{"head_dim": 32, "norm_place": "pre", "rope_base": 42100.0, "attn_scale": 0.192, "bias": "none", "decay_shape": "linear", "final_lr_fraction": 0.1, "doc_mask": true, "steps": 4697}
MLP neurons of a small language model. Each row is named by its layer, matrix (up: input weights) and neuron, and shows model dimensions 192-319. Each number is 128 + 32 x the weight over its row's rms, rounded and kept within 0 to 255.
After each neuron's rows, "fires on" lists the tokens most often at its 100 highest values on Wikipedia text that the model never trained on; "fires in" lists the words (lower case) most often at its 100 highest values on Wikipedia text that the model never trained on. A number after a token or word is its count.

L11.up755 [101 107  94 124 158 145 116 190 161 175  63 133  89 152 173  73  94 167 151 123 157 146 189 111  84 181  83 154 164 146 116  98 131 173 114 152 116 112 114 134  95 125  94 147 151 113 129  93 176 129 112 101  84  67 109 160 111 168 172  96 101  72 162 155 134 146 154 145 135 116 182 124 152 110 102 142  66 122  83 103 152 101  96 194  98 109 144 144 104 147 168 127 125 172  56  42  55 130  76  88 129 159 170 166  77 147 138 160 116 136 145  98 139 144  96 100 175 145 122 163 166 115 143  85 122  87 103 138]
fires on: " in" 80, "in" 11, " In" 7
fires in: "in" 82

L11.up905 [ 88 143 178  96 183 120 161 104  61 119 110  72 108 119 134 132 117 163 136  88 107 121  82  93 117  98 126 142 130 177 163 146 111 142 137 174 105 169  97  87 160  80 142  99  77 155 174 107 158 113 107 142 113 110 147 111 165 140 106  98 100 158 104 141 169 179 153 122 114 174 102 132  99 107 137 149  82 119 145 122 163 124 176 143 170 156 152 148 154 114 135 157 123 123 165  67  99 141  44 158 133 103 158  86 151 149 160 109 154  98  90  87 130 112 119  73 150 151  95 143 102 154 101  80 166 134 128 178]
fires on: " with" 64, " in" 25
fires in: "with" 67, "in" 25

L3.up558 [173  94 133 167 180 156 125 128 113 103  86 136  67 117 132 135  97 114 129 140 166 145  45 118  97 162 110 134 196  77 147 124 138 108 157 101 121 116  79 120 176 119 166 170 188 168 101 128 127 103  94 114 140 134 183 153 107 153 106 153 169 107  82 139 147 127  99 152  82  58 109 102 118 100 204 104 108 143  97 129  98 145  84 116  79 134 137 113 123 177 144  86 119 125  60 126  86 156 196 116 143  92 124 115 140 172 134 121 122 142 146  81  42 156 114 145 128 170 107 136 101 131 115 180 180 157 118 155]
fires on: " at" 39, " for" 21, " At" 16, " average" 5
fires in: "at" 44, "for" 22, "athens" 6, "average" 5

L8.up561 [134 115 157 164 160 193 100 143  87 148 138  99 156 106 123  94 121 173 108 140 180 159 130 142 180 121 102  80 127 139 143 127 108 127 177 176 118 181 160 159  94  32 142 126 134 146 126 167 133 139 148 160 155 109 103  76 101 155 110 113 208 156  92 154 113 161 136 194 140 147 141 118 133 153  43 194 131 159  65 132 175 168 126 114 111 137 142 105 157  90 119 130  90  96  46 111 130  94 102  63  80 128 139 112 174 134 168 157 100 116 107 108 134 131 193 171 182 160 121 110  89 140  92 129  65 168 107 123]
fires on: " in" 48, " first" 10, "7" 4
fires in: "in" 47, "first" 10

L8.up328 [123 164 128 134 115 132 135 123 169 141 160 108 120 149 164  88 165 143 169 172  94 110  77 167 106  79 109  86 156 119 150 209 133 145 119 116 154 153 156 126  82 119 120 135 103 179 127 154 148  90  55 117 119  85  83  89 102 149 132 101 125 215 109 194 128 126 156  86 115 201 165 103 167 169  90 115 170 125 166 136  66 145 139 150 136 130 122 128 164 120  65 173 129 126 163  95 168 119 137  88  90 109 153 146 128 123 108  88 152 164 122 103 137 114 202 123 176 106 155  90  82  95 179 164 106 160 116 106]
fires on: " the" 52, " in" 5, "tern" 4, " December" 4
fires in: "the" 52, "in" 5, "s" 5, "december" 4

L3.up527 [156  59 135 141 127 129 162 110  93 110 105 132  93 121 108 163 102 162 121 118  93 102  91 114 169 120 138 162 102 116 111 146 142 120 158 134 142 101 142  99  77 128 119 127  86 105  83 149 119 168 138 152 138 146 189 103  53 122  96 129 183 217 103 183 144 172 141 128 123 132 161 126 107  99 124 128  39 209 144 202 161  61  96 134 161 136 170 115  77 139 123  81 148 139  93  91 143 174 155 168 137 118 119  76  95 107 131 130 177  69 130 159 121 225  81 152 123 153 140 154 176 134 156  77 133 127 166 138]
fires on: " of" 79, " van" 6, " da" 5, " do" 4
fires in: "of" 79, "van" 6, "da" 5

L11.up1128 [ 65 118 101 108 217 100 157  86 132 128 114 121 146 200 142 128 133 125 137 114 159 129 109 129 175  42 123 113 134 128 183 156  92 118 149 104 163 161  71 176 134  85 161 134 120 137  50 114 129  92 155 122 129 140 180 127 160 183 181 126  94 103 149 124 117 121  96 141 135 158  90 133 158 153 193 160  58  63  97 163 159 110  95 162 175  80  84 151 109 137 169 191 131 119  99  93 132  91  80 152 118 168 156 170 149 117 167 120 119 168  54 165  99 118  89 121 133  62 155 160 121 119 125 147 186 146 138 114]
fires on: " to" 48, " until" 24, " from" 5, " before" 5, " after" 4
fires in: "to" 47, "until" 24, "from" 5, "before" 5, "after" 4

L3.up1399 [ 97 173 123  99 112 117 141 116 149 155 121 167 129 136  77 155 104 119 114  84 139 161 124 118 172 144  86 159 110 157  85 168 177 159 115 103 113 148  78 149 151 142 102 117 163 117 149 143 125  72 104 188  99 101 112  77 119 106 148 143  91 111  94 138  69 148  98 129 127 107  53  72 142 154 163 132 130 180 127 149 107  81 133 117 173 122 132 131 127 123  63 168 152 106 111 169  80 171 145  92 121 182 168 103 140 131 130  88 167 170  94  90  86 124 187 123  70 169 165 135 114 133 111 182 101 149 127 136]
fires on: " who" 36, " of" 22, " which" 17, " that" 9, " she" 4
fires in: "who" 36, "of" 22, "which" 17, "that" 9, "she" 4

L3.up840 [139  91 132 122 145 136 103 178 136 117 130 111  96  98 144 102  82 119 105 146 188 158  44  96 140 103 105 141 149 148 163 118 151 149 122 174 151 172 107  66 126 138  85 165 177  49 128 106 132 127 132 134 169  97 139 111  66 147 110  88 147 164 135 128 151 124 131 107 149  89 136 123  97  89  84 140 145  87 141 143 153 135 122 186 129 110 148 193  68  89 125 137 136 173 112  73 127 110 141 120  76 141  98 148  49 107  95 161 145  43 138 138 177 140  80  58 105  93 180 130 113 129 109  93 155 131 141 140]
fires on: " in" 43, " from" 29, " of" 21, " at" 4
fires in: "in" 39, "from" 29, "of" 21, "at" 4

L6.up828 [140 143  94  31 122 177 175 157 143 140  80 127 135 203 119  98 124 130 129  87 132  71 127 123  97 106  78 127 120 195 183 103 242 172  83 141 138  98 125 151 211 120 206 140 174 145 101 167  86  87 110 121 153 167 171 140  76 105 130  96  77  87 117  98 155 103 145 147 141 110 104 102 171 133 111 144 127 158  84 130  95 115 115 132 127  80 108 156  99 152 151 107 177 137 106 141 132 132 156 151 117 119  87  96 114 119 160 144 164  81 160 100  82 171 117  98 139 115  90  70 122 119 196 154  99 130 133 137]
fires on: " to" 87, "ly" 6
fires in: "to" 85

L3.up300 [159 125 125 141 158 152 177 152 133 104  98 126  91 186 126 165 116 154 155 133  89 147 125 165 141 147  95 125 107 148  96 125 232 106  92  98 120 124 145 100 103 140 101  98 108 140 170 143 148  88 162 137 132 133 147  58  80 110 139  73 152 128  79 109 166 145  84 112  89 113 108 160 146 107 100 151 119  33 147 166 133 159 126 145 120 113 147 134  90 136 159 112 128 132  96 102  88 152 131 122  77 123 147 176 158 140 158 104 172 126 188 171 151  88 152  62  98 150 138 129 119  55 111 137 129 135  79 115]
fires on: " United" 27, " in" 8, " Central" 7, " of" 6, "0" 6, " into" 5
fires in: "united" 28, "in" 8, "central" 7, "early" 7, "west" 7, "of" 6

L11.up71 [124 167 150 130 173 181 113 136 135 122 161 125 132 134 143 121  92 124 115 137 139 119  90 102 132 148 143 171 186 117 105 117 142 178 122 140  88 160 148 167 102  73  92 120  92 146 109 129 161 143  94 106 108 112  93  96 131 139 117  77 122 156 150 162 186 150 150 120 132  78 121 149 197 134 158 174 121 138 154 150 142 130 149  95 163 137 152 134 108 108 122 136  99 174  90 164 142  97  85 111  94 125 133  71 126 112 181 162 124  87 113 112  80 128 165 155 198 155 178 134  63 102 115 110 117 145 163 117]
fires on: " in" 96
fires in: "in" 95

L11.up394 [147 112 127 112  52 134 118 161 160 196 134 149 143 161 126 154  83 116 145 106 142 151  82  71  69 128 147 143 139 213 146  80 140 121  96  63 114 106 101 108 164 119 173 118  92 121 114 138 189 106 128 105 119 122 145 135 140  83 126 146  87 159 120 146 150  95 142 125 171 102  82 130  95 146  81 209 141 116 185 144 146 180  81 162 109  87 143 147 157 117 146 132 179  96 151 128  79 110  66 146 111 136 164 144 176  72 154  81 113  89 124 127 106 107 109 112 126 117  99 128 161 117 135 101 126 122 103 131]
fires on: " to" 92, "to" 4
fires in: "to" 91

L8.up827 [101 121  59  37 173 109  96 106 176 128 128 127  95  98 103  81 136 103 154 153 123 148 106 111 120 103 137 123 168  83 171 183 122 139 164 134 137 187 119 105 167 165 126  37  81 152  94 119 111 122 108  79 135 125 107 105 104 144 150 121 111  88 141 168 142 135 147 197 173 172 108 115 141 156  99  99 114 161  39 110 117 103  60 110  97 121 143 147 122 169 101 108  95  92 139  52  92 144 105 136 135 115  98  75 142 118 177 136 128 131 137 133 157 172 126 151  88  69  81  75 156  95 153 132 175 127  95 176]
fires on: " in" 95
fires in: "in" 92

L8.up428 [ 94 134  72 137 133 171 118 192  97 163 197 109 123 127 122 121  73 105 148 133 154 218 130 107 144 170 147 166  92 162  88 182 182  67 123 133  89 129 104 109 114 118 161 149  83 135 120 115 102 118 117  80 158 123  80  77 102 158 117  78 144  86 149 121 192 148 128 123 145 170 150  94 157 149 102 196 113 100  98 105 171 101  79 187  72 119 115 141 130 164  93 104 123 126  38 112  95 108  70 139 122 176 189 130 111 142 157 152  44 101 129 117 101 158 121 131 113  72 103 149 128 122 118 156 112 149 116 189]
fires on: " in" 99
fires in: "in" 96

L6.up1432 [148 101 144 127 192 107  85 119  82 111 123 124 139 107  96 147 101 106 150 172 134 105 141 119 143 136  74 212 119 137 134  97 107 156 107 135  66 115 145 114  66  61  83 101 126 171 145 147 122 140 138 120  85  99 168 108 117  46 115  89 153 172 146 151 135 130 163 120 205 172 125  50 121 151 155 140 155 127 115 150 137  98 141 117 124 116 156  60 121  93  73 139 170 167 163 152  97 125 127  85  59  73 120 132 122 110 160  97 176 151 130 128 111 202 194 157 147 147 140 185 103 173 198 121 176 152 119  78]
fires on: " from" 41, " with" 25, " on" 12, " of" 12
fires in: "from" 41, "with" 25, "on" 12, "of" 12

L3.up1043 [114  72 130  69 122  89 153 155 136 150 121  95 129 159 184  74 168 104 102 100 178 113  76 111 158 107 107 168  67 103 134 119  90 168 105  77 193  87 238 126 158 130  86 175 124 100 106 103 182 125 111 143 108 139 134 101 129 162 117 129 114 153 118 151 129  98 123 144  70 153 156 111  97 145 115 147 120  94 141 168 202 152 129 190 130 146 120 152 142 105 107 136 169  93  52 214  88 167 124 189 132  95  93 142 159  77 128 111 107  78  73  77 137  92 125 119  90 127 148 140 123  74  45 116 151 127  83 149]
fires on: " name" 22, " into" 11, " as" 8, " List" 6, " names" 6, " lands" 6
fires in: "name" 22, "into" 11, "as" 8, "list" 6, "names" 6

L8.up4 [163  80  83 104 120 126  66  64 111 113 174 118 170 101 172 107 148 112 146 148 152 105 168 110 128 112 117 132  75 160 117 208 151 118 118 149 123 150 159 103 131  75 155 134 133 171 156 142 167  60  68  78 121 134 141 169 157 101 163 117 162 134 146 153 121  74 135 112 127  96 125 123 116 133 117 131 171 198  88 153 124 121 134 146 115  80 142 142 117 154 119 143  81 131 125 142 114 142 185  99 132 107 109 106  79 197 110 105 149 129 137 146 104  50 117 133 103 102  88 180 114  92 119 135 113 120 121  84]
fires on: " by" 46, " of" 21, " at" 15, " was" 5
fires in: "by" 46, "of" 21, "at" 15, "was" 5

L6.up142 [106  77 138  34  94 169 102 147 124 107 107 112 105 169 108 117 184 122 112 146 133 116 139 146 147 171 136 112  99 126 160 122 159 107 148 140 135 105 143 105 146 163 147 184 135 142 183 145 135  76  92 135  83  95  88 145  78  88 150 141 147 138 141 177  81 171 149 139  56  87 136 158 134 149  88 136 135 147 147 118  77 110 111  94 186  96 144 114 127 138 155 185  73 166 159  86 166  74 151 126 128  30 106 131 127 126 105 163 105 121 179 108 216 137 165 121  88 147 157  69  88 112 186 132 121 192 153 127]
fires on: " the" 60, "-e" 6, "w" 4
fires in: "the" 60, "elected" 6

L6.up748 [144 124  83 164 166 179 145  93  76 147 117 117  59 120 107 161 118 134  82 156 150  61 176 145 157  84 176  73 148 161 114 148 106 100 164  88 165 134 148 198 217  82 131  92 106 132 130 150 178  75 179 116 130 154 125 154 123 123 145  66  66  92 127 103 171  89 135 179 178 127 103  82 121 108 113 114 133 111 102 110 159 174 139 142 109 136 118  88  77 111 154 156 118 170 148 116 111 167 153 146 107 109  97  80  95 160 151  64 155 132 153 186 117 171 145 129 144 111 173 122 129 111 174 111 155 135  86 134]
fires on: " and" 53, "born" 18, "ur" 8, "or" 4
fires in: "and" 56, "born" 19

L3.up1414 [142 163  92 175 154 127 145 144 156  70 104 101 161 111  87 180 144 128 127 193  78 167 129 146 122 203 103 120 112 156 139 134 173 116  86  86 190 107 136 126 153  80 164  86 112 107 162 179 157 133  59 153 111 130 180  61 176 113 155 188 128 169 108 137 173 169 160  81 163 138 107 161  96 128 207 162 149 100 111 128 173 141 160  98 148 118 146 114 115 109 126 163 111 150 120 152  89 102 138 101 153 115 133  75  94 107 142 148 140 131  64  77 158 104 118 167 119 126 154 169 101  78 118 115 116 134  92  65]
fires on: " United" 42, " most" 25, " each" 13, " any" 7, " would" 6
fires in: "united" 42, "most" 25, "each" 14, "any" 6, "would" 6

L6.up400 [ 94  86 132 137 120 133 135  59  98 142  82 123 138 170 121 121 112 132 132  93 112 160 119 117 141 140 105 161 184 149 128 142 169 185 157  98 145 148 139 123 118 157 126 131 208 113 124 169 118 101 124  68  51  89  75 146 107 167 120 107 199 115 140 180  81 155 122 173 139 163 100 216 142  83 164  87 230 145 129  87 185 177 120 132 138 119  96 140 166 170  84 118  56 220 140 157 135 171 115  94  77  72  85  97  87 134  85 107 103 116 171 117 155 223 106 118 133 169  84 154 129 143 123 106 154 101 112 100]
fires on: " the" 31, "0" 17, " of" 13, " their" 10
fires in: "the" 31, "of" 13, "their" 10

L3.up390 [117 102  84 142 133 102 136 126 137 134 147 112 116 137 145 110 132 131  97 103  74 149 145 113 164 109 100  88  91 118 102  88 120 134 165 106 133 146 148 143 145 132 144 130 163 162 134 101 201  84 130 149 107 182  86  98 143 157 135  87 150  93 179 133 155 106  93 125 114 122  87 147 151 171  72  97 179 151 172 108 108 108 119 110 161 187 171 103  84 140 125 179  73 131  94 199 110 104 145 151  96 137  79 163  57 122 162 120 145 137 176 142 112 123  97 124 114 135 161 119 161  75  92 103 122 140 118 149]
fires on: "born" 27, "aw" 13, " life" 7, " hand" 6, " Hand" 5
fires in: "born" 30, "hand" 7, "life" 7, "now" 4, "house" 4

L6.up1045 [ 92 108 135 108  94 179 170 125 143 145 157 110  90 198  85 102 113 100  74 140 177  70 160 140 147 144 118 118 109 162  57  97 175 112 138 193 177 114  84 129 223 111 142 124 114  98  91 117  97 134 129 166 132 196 135  90  80  84 144  59 123  72 133 121 159  72 130 132 116 131 138  99 177 132 145 121 148 159 129 102 137 126 153  89 106 107  88 106  81 105 163 152 160 132 111 142  78  82 172 152  91  97 174  95  84 132 114 124  89 161 130 126 140 124 117  74  70 139 142 158  58  60 133  91 107  89 125 117]
fires on: " of" 27, " Year" 17, " years" 12, " Years" 5, " for" 4
fires in: "of" 27, "year" 17, "years" 17, "for" 4

L3.up53 [178 114 133 152 175 146  92 176 152 116 122 137 160 141 131 113 128 145  50 181 111 152  92 116 142 171 118 160 137 175 150 121 124 161 209  87 127 101 109 135  87 144 147 195 104 108 129 189 145 133 164 149  95 116 152 114  88  93 103 137  74 183 171 109 124 144 123 131 191 142 103 122 100 103  85 119 146 107 117 150 149  85 148 135 126  97 165 101 135 124  98 140 139 150  93 197  24 132  96  96  94 177  70  78 120  65 160 119 169 183 122  79  91  88 180 171 168 147  81 129 101 108 110 120  81 112 103 140]
fires on: " to" 40, " starting" 8, " in" 7, " until" 7, " After" 6
fires in: "to" 40, "starting" 8, "after" 8, "in" 7, "until" 7

L3.up498 [195 154 112 110 139 137 167 170 158 129 104 154 130 184 101 192  89  65  81 120 144 117 136 100 126 168 150 111  98 175 104 159 149 141  61 116 121  86  99 153 161 121 156  95 108 126 107 108 162 107 104 158 115 148 165 154 120 200  80  93 112 162 120 109 176  96 173 109 108  94 135  80 105 115 178 149  96 119 148 159 152 109 125 141 156 113 156 219 113 127 121 109 191  91  93 114 117  74 131 191 122  79  93  94  97 171 169 163 115 144 166 170  86 141 179 129 152  90 119 140 106 124 126 155 161 111 156 122]
fires on: " not" 21, " after" 20, " to" 13
fires in: "after" 32, "not" 21, "following" 16, "to" 13, "despite" 7, "criticized" 5

L3.up159 [177 122  96 119 102 166  98 177  99 142 138 113 121 174 136 106 118 176  88 120  93 108 142  96 165 142 106 165 140 104 119  80 136 167 132 120  89 118 118 179 112 166 124 139 102  94 154 168 123 106  79 175 153 115 151 138  67 132 115  97  74 153 145 114  83 160 122 178  97 140 138 161 119 146 144 204 181 134  95 132 126  81 140 144 229 155 116 143 104 119 137 203 111 125 166 169 149 137 171 147 136  98 129 122 123 130 130 144  68 156 211 164 114 149 154 131  92 104  79 132 154  79 125 148 126 105 119 123]
fires on: "The" 34, " The" 27, " at" 18, " the" 15
fires in: "the" 73, "at" 18

L6.up450 [ 98 107  76  81 183 102 110 140 180 134 127 122 144 137  52 104 153 135 170 146 188 161 163 174 189 146 128 155 155  90 150 124 128 142 110 112 107 155 122 143 131 124  97 125 126  96 132 132 116 113 111 191 103 153  67 112  85 105 196 119  64 167 108 157 177  75 168 151 147  93 170 176 105 112 128 119  59 139 117 122 107 185 134 124 110  81 124 136  93  70 133 150 101 138 118 123 139 125 136 172 184 149 105  90  63  89 106 143 185 191 125  97 125 149 138 101  45 144 113 123  67 127 170 141 108 178 133 138]
fires on: " of" 41, "ical" 14, "oor" 5, "una" 4
fires in: "of" 41, "hockey" 5, "indoor" 5, "nagarjuna" 4

L3.up1242 [ 66  99  92 101  92 124  96 130 104 117  87 126 100 168  64 122 155 146  84 127 119 106 170 162 102 109 162 128  98 100 107 125 138 143  96 122 148 113 124 160 162 195 123 138 150 146 170 149 121 119 108 117 173 184 108 169 123 127  93 107 134 142 105 175 102 133 164 144 152 170 102 148 158 140  64 162  69  65 135 132 110 126 118 107  74 148 140 128  82 121 109 126  88 120 172 133 145 143 153 154 173 128 142 156 162 168 119 179 130  80 105 150 154 128 105 117 141 111 132 125  78 140 170 106 135 139 156 115]
fires on: " on" 43, " the" 22, " between" 6
fires in: "on" 43, "the" 22, "between" 7

L3.up486 [147 122 162 116  90 127 167 117 132 167  73 149 129  59 146 131 111 108  83 164 158 116  90  85 149 113 149  90 171  87 110  89  90 150 117 178 124 115 143 117 129 162 147 109 140 114 164 119 102 125 140 159 151 154 106  95 103 137 104 137 125  68  80 165  96 138 145 167 188 141 109 129  96 178  90  97 141 117  79  78 122 127 109 118  81 137 135 116 187 104 169 139 183 150 135 111 117 153 119 118 165 147 118 122 153 139  81  93  91  93 213 152 122 147 101  74 139 172 155 129 135 156 214 127 118 108 121 113]
fires on: " which" 51, " that" 7, "out" 6, " of" 5, "ort" 4
fires in: "which" 51, "that" 7, "of" 5, "output" 5

L6.up372 [199 140 132 167 148 172  45 178 107 169  96  88 168 198 129 181 117 121 135 182 121 120  58 135 167 138 127 116  87 212 157 110 118 166 171 131  64 136 127 134 129 139 141 158 138 135 192 112 143 152 100  93 110 199 138 163  95 168 139 141 147 148 130  92 132 124  60 149 110 135  81  86 139 119 140 162 150 128 145 160 141 178 134 163 161 141 128  96 118 130 168 154 136  92  74 154  98 135 139 128  50 139  96 173 186 103 141 156  70 116 171  82 110 171 155 149 145 136 132 167  99 108 165 138  92 150 103  97]
fires on: "'s" 23, " His" 21, " back" 9, " Cont" 6, " over" 6, " his" 5
fires in: "his" 27, "s" 24, "back" 7, "over" 6

L3.up500 [ 90 107 138 128 136 142 133 125 182 161 112 139 121  80 124 146 139 120 123 135 175 116 128 145 114 158 145 151  50 170  79 170 101  76 156  93 111  80 157 146 120 127 168 189 163 146 180 105 206 136 140 141 112  69 166 125 114  81 100  72 160 128 139 190 153 111 118 131 120 125 104  94 115 140 158 133 107 129 149 133 131 163 119 120 177 113 149 124 142 126  74  82 153 130 119 109 128 167 122 155 135 177  81 168 145 120 132 138 167 122 122 122 152 143 186  86  84 118 196 135 113 109  89 101 132 144 112 143]
fires on: " as" 32, " of" 10, " about" 8, " into" 7, " and" 6, " to" 5
fires in: "as" 32, "of" 10, "about" 9, "into" 7, "and" 6

L11.up1388 [154 123 124  72 172 135 107 117 102 165 117 150  90  93 133 161 142  74 167 165 111  87 104  76  73 134 112 102 132 100  90  69 144 142 154 198  63  92 142 121 195  79 169 162 152 175 121 126 119 146  53 134 119  73 172 128 128 142 180  69 126  84 116 160 110 130 124 149 148  89  99 136 117 157 113 149 204 167 100 139  71 146 165 191 161 162  95 114  96 145 148 161 149 138 145  80  81 153 138 158 169 129 122 107 174 157 173 124  98 151 161 156 171 111 128 125 150 104 127 146  93 130 145  89 140  93 159 177]
fires on: " over" 16, "in" 14, " At" 8, " at" 7, " For" 6, " in" 6
fires in: "in" 19, "at" 15, "over" 12, "for" 9, "to" 6, "by" 5

L6.up207 [105 141 120 158 139  93 141 107 164 117 173 118 123 106 131  93 127 137 132 151 149 124 186  80 175 119 112 129 106 148 131 127 189 178 118 155 135 180 104  87 118 131  89 106  98 104 138 174  97 106 143 155 166 146 107 147  94 105 104 119 135 119 179 196 145 177 167 127 118 119 104 128 181 134 122 148 144 157 132 124 132 141 121  35 103 143 145  45 124 136 122 167  90 113 145 146 161 195 116 122 115  71 150 101 137 156  58 128 150 131 161  99 160 149 142  72 158 177 145 102  86 143 186 139 131  98 158 154]
fires on: " of" 65, "ve" 5
fires in: "of" 65, "improve" 5

L3.up636 [184 155 136 158 181  93 101 118 155 116  90 123 112 153 132 167 123 112  93 120 195 165 156  54 118 105 119 111  91  65 122 151 107 127 108 120 136 127 120  92  83 102  93 141 114 178 158 162 168 138 203 116 118 110 118 150 167 139 130 150 132 153 121 214 172 135 116 199 150 179 139 205 130 186  97 105 102 105 102 124 128 124  93  78 125  97 133 129 147 170 162  85 126 139   0 138 150 132 185 153 196  95  91 153 144  91 115 118  72  96 122  91 132 132 123 118 133 118 173  54 117 128 125 125  97  92  75 138]
fires on: " city" 16, " state" 13, " South" 13, " death" 8, " town" 7, " states" 6
fires in: "city" 16, "state" 13, "south" 12, "death" 8, "town" 7, "states" 6

L6.up914 [162  75 147 203 121 167 138 134 123 191 114 150  81 126 104 128  86  82  90 122 156 165 135  95 114 151 120 131 145 175 154  44 151 112 167 169 124 102 161 142 122  90 158  91 125 108 168  63 138  88 171  88 139 139 135 189  96 133  97 102 138 113 115 137 138  91 138 158 114 194 145 117 117 141 162 102 133 105 124 155 112 151  83 161 120 142  47 194 109 104 130 172 102 148  86 166 166 130  64 108 150 137 107 133  89 124 135 146  92 102 100  84 107 154 146 118 114 136 108 135 107  29 157 106 140 118  90 136]
fires on: " in" 31, " to" 29, " at" 24, " under" 8, " on" 5
fires in: "to" 25, "at" 20, "in" 18, "on" 4, "inferior" 4, "under" 4

L3.up614 [166  74 114 138 166 142 104  94 125  89 136 135 125 123 136 172  81  83  96 118 108 143 128 136 153 167  64 160 107  61  76 170 183 129  92  97 138 146  88 140 140  68 149 146 150 186 135 130 132 156  60 149 121  68  58 112 125 146 174 173  87 121  56 160 193 141 187 108 109 115 165 104 134 135  94 131 171 184 151 172  79 157 104 125 151 130 128 115 120 132  67 147 170 134  90 153 127 163 164 152  92  88 116  69 112 119 104 121 160 168 121 111 142 167  72 123 100 154 145 124 118 130 173 181  90 131 115 133]
fires on: " United" 35, " of" 33, " Con" 4
fires in: "united" 36, "of" 33

L3.up1054 [170 176  44 181 123  50 108 148  87 126 136  54  52  93 140 168 121 132 124 174 113 150 191  96 136 132 127 188 103 123 112 110  96  72 182 161 130 164 160 169  72  64 109 130 145 126 110  48 103  67 170 186 143 166 149 198 154 126 118 102 146 113 139 137 152 156 114 164 100 184 117 146  79 148 130 104 100 118  77 142 129 166 155 109 130  95 209 101 104 126 116 119 155 132  81 108  60 147 114 110 106 107  90 135  94  80 146 103 135  86 127  94 112 136  14 172 108 133 176 132 107 134 168  93 117  68  92 126]
fires on: " city" 24, " town" 19, " state" 13, " national" 11, " World" 5
fires in: "city" 24, "town" 21, "state" 13, "national" 10, "world" 9

L3.up60 [150 135 162 132 122 136 146 165 163 132 128 142  69 115 157  99 111 125 108 166 143 164 131  63 144 166 165 120 157  68 153 104 187 161 185  96 134 144  82  47 113 128 147 101 102 128 117 144 118 109 144 103 116 108 184  99 100 148 113  73 160 136 166 123 158 143  72 103 106 125 113 191 115 124 116  85  40 144 107 104  76  99  80 105 147 138 122 134 205  86 104 124 139 120 146 146 119 125  86 171 122 144 108  93 174 115  91 120 136 143 114 122  91 166  98 139 175 177 164 133  49 108 137  67 128 156 127 102]
fires on: " of" 62, "art" 5, " Histor" 4
fires in: "of" 62

L8.up132 [164 136 103 117 119  57 111 169 148 126 183 129  92 127 173 156 146 114 148 108 205 158 175 150 106  71 114  88 140  63 131 101 161 117 112 133 130 134  78 111 145 105  60 175 146 193 142 142  85  84 135  59 137 179 131  86 135 168 170  82 194 146 104 115 143 137 158 155  88 120 127 146 134 129 106 126 116 109 104 121 148 109 111 130  68 121 103 133 151 115  60 141 129  79 113  76 142 137 116 110  97 152 139 106 142 107 115 105 152 116  56 142 175 117 169 107 177 147 154 194 127  89 133 182  98 124 147 118]
fires on: " in" 52, " of" 16, " the" 7, " to" 4
fires in: "in" 49, "of" 16, "the" 7, "to" 4

L8.up1369 [126 108 166 155 122 166  78 180 183  88 106 185 153 159 110 132 137 169 181 193 130  86  70 152 134 131 145  95 140 131 118 160 153 171 127  92 164 158 115 176 137 150 129 144  68 120  75  76 154 131  65 150  99 114 168 114 127 109  83 124 145 104 151 163 143 151 106 123 168 156  92 137 114 135 117 162 101  84  91 175 129 129 109 107 112 108 137 159 130  73 108 136 133 150 125 124 144  89 100  66 104 171 130 115 137 128 121 159  77 110 159 135  76 109  97 144 163 135 133 124  98 138 120 116 146 125 138 137]
fires on: " in" 14, " to" 12, "ed" 11, " of" 11, " from" 11, "ing" 6
fires in: "in" 13, "to" 12, "of" 11, "from" 11, "at" 4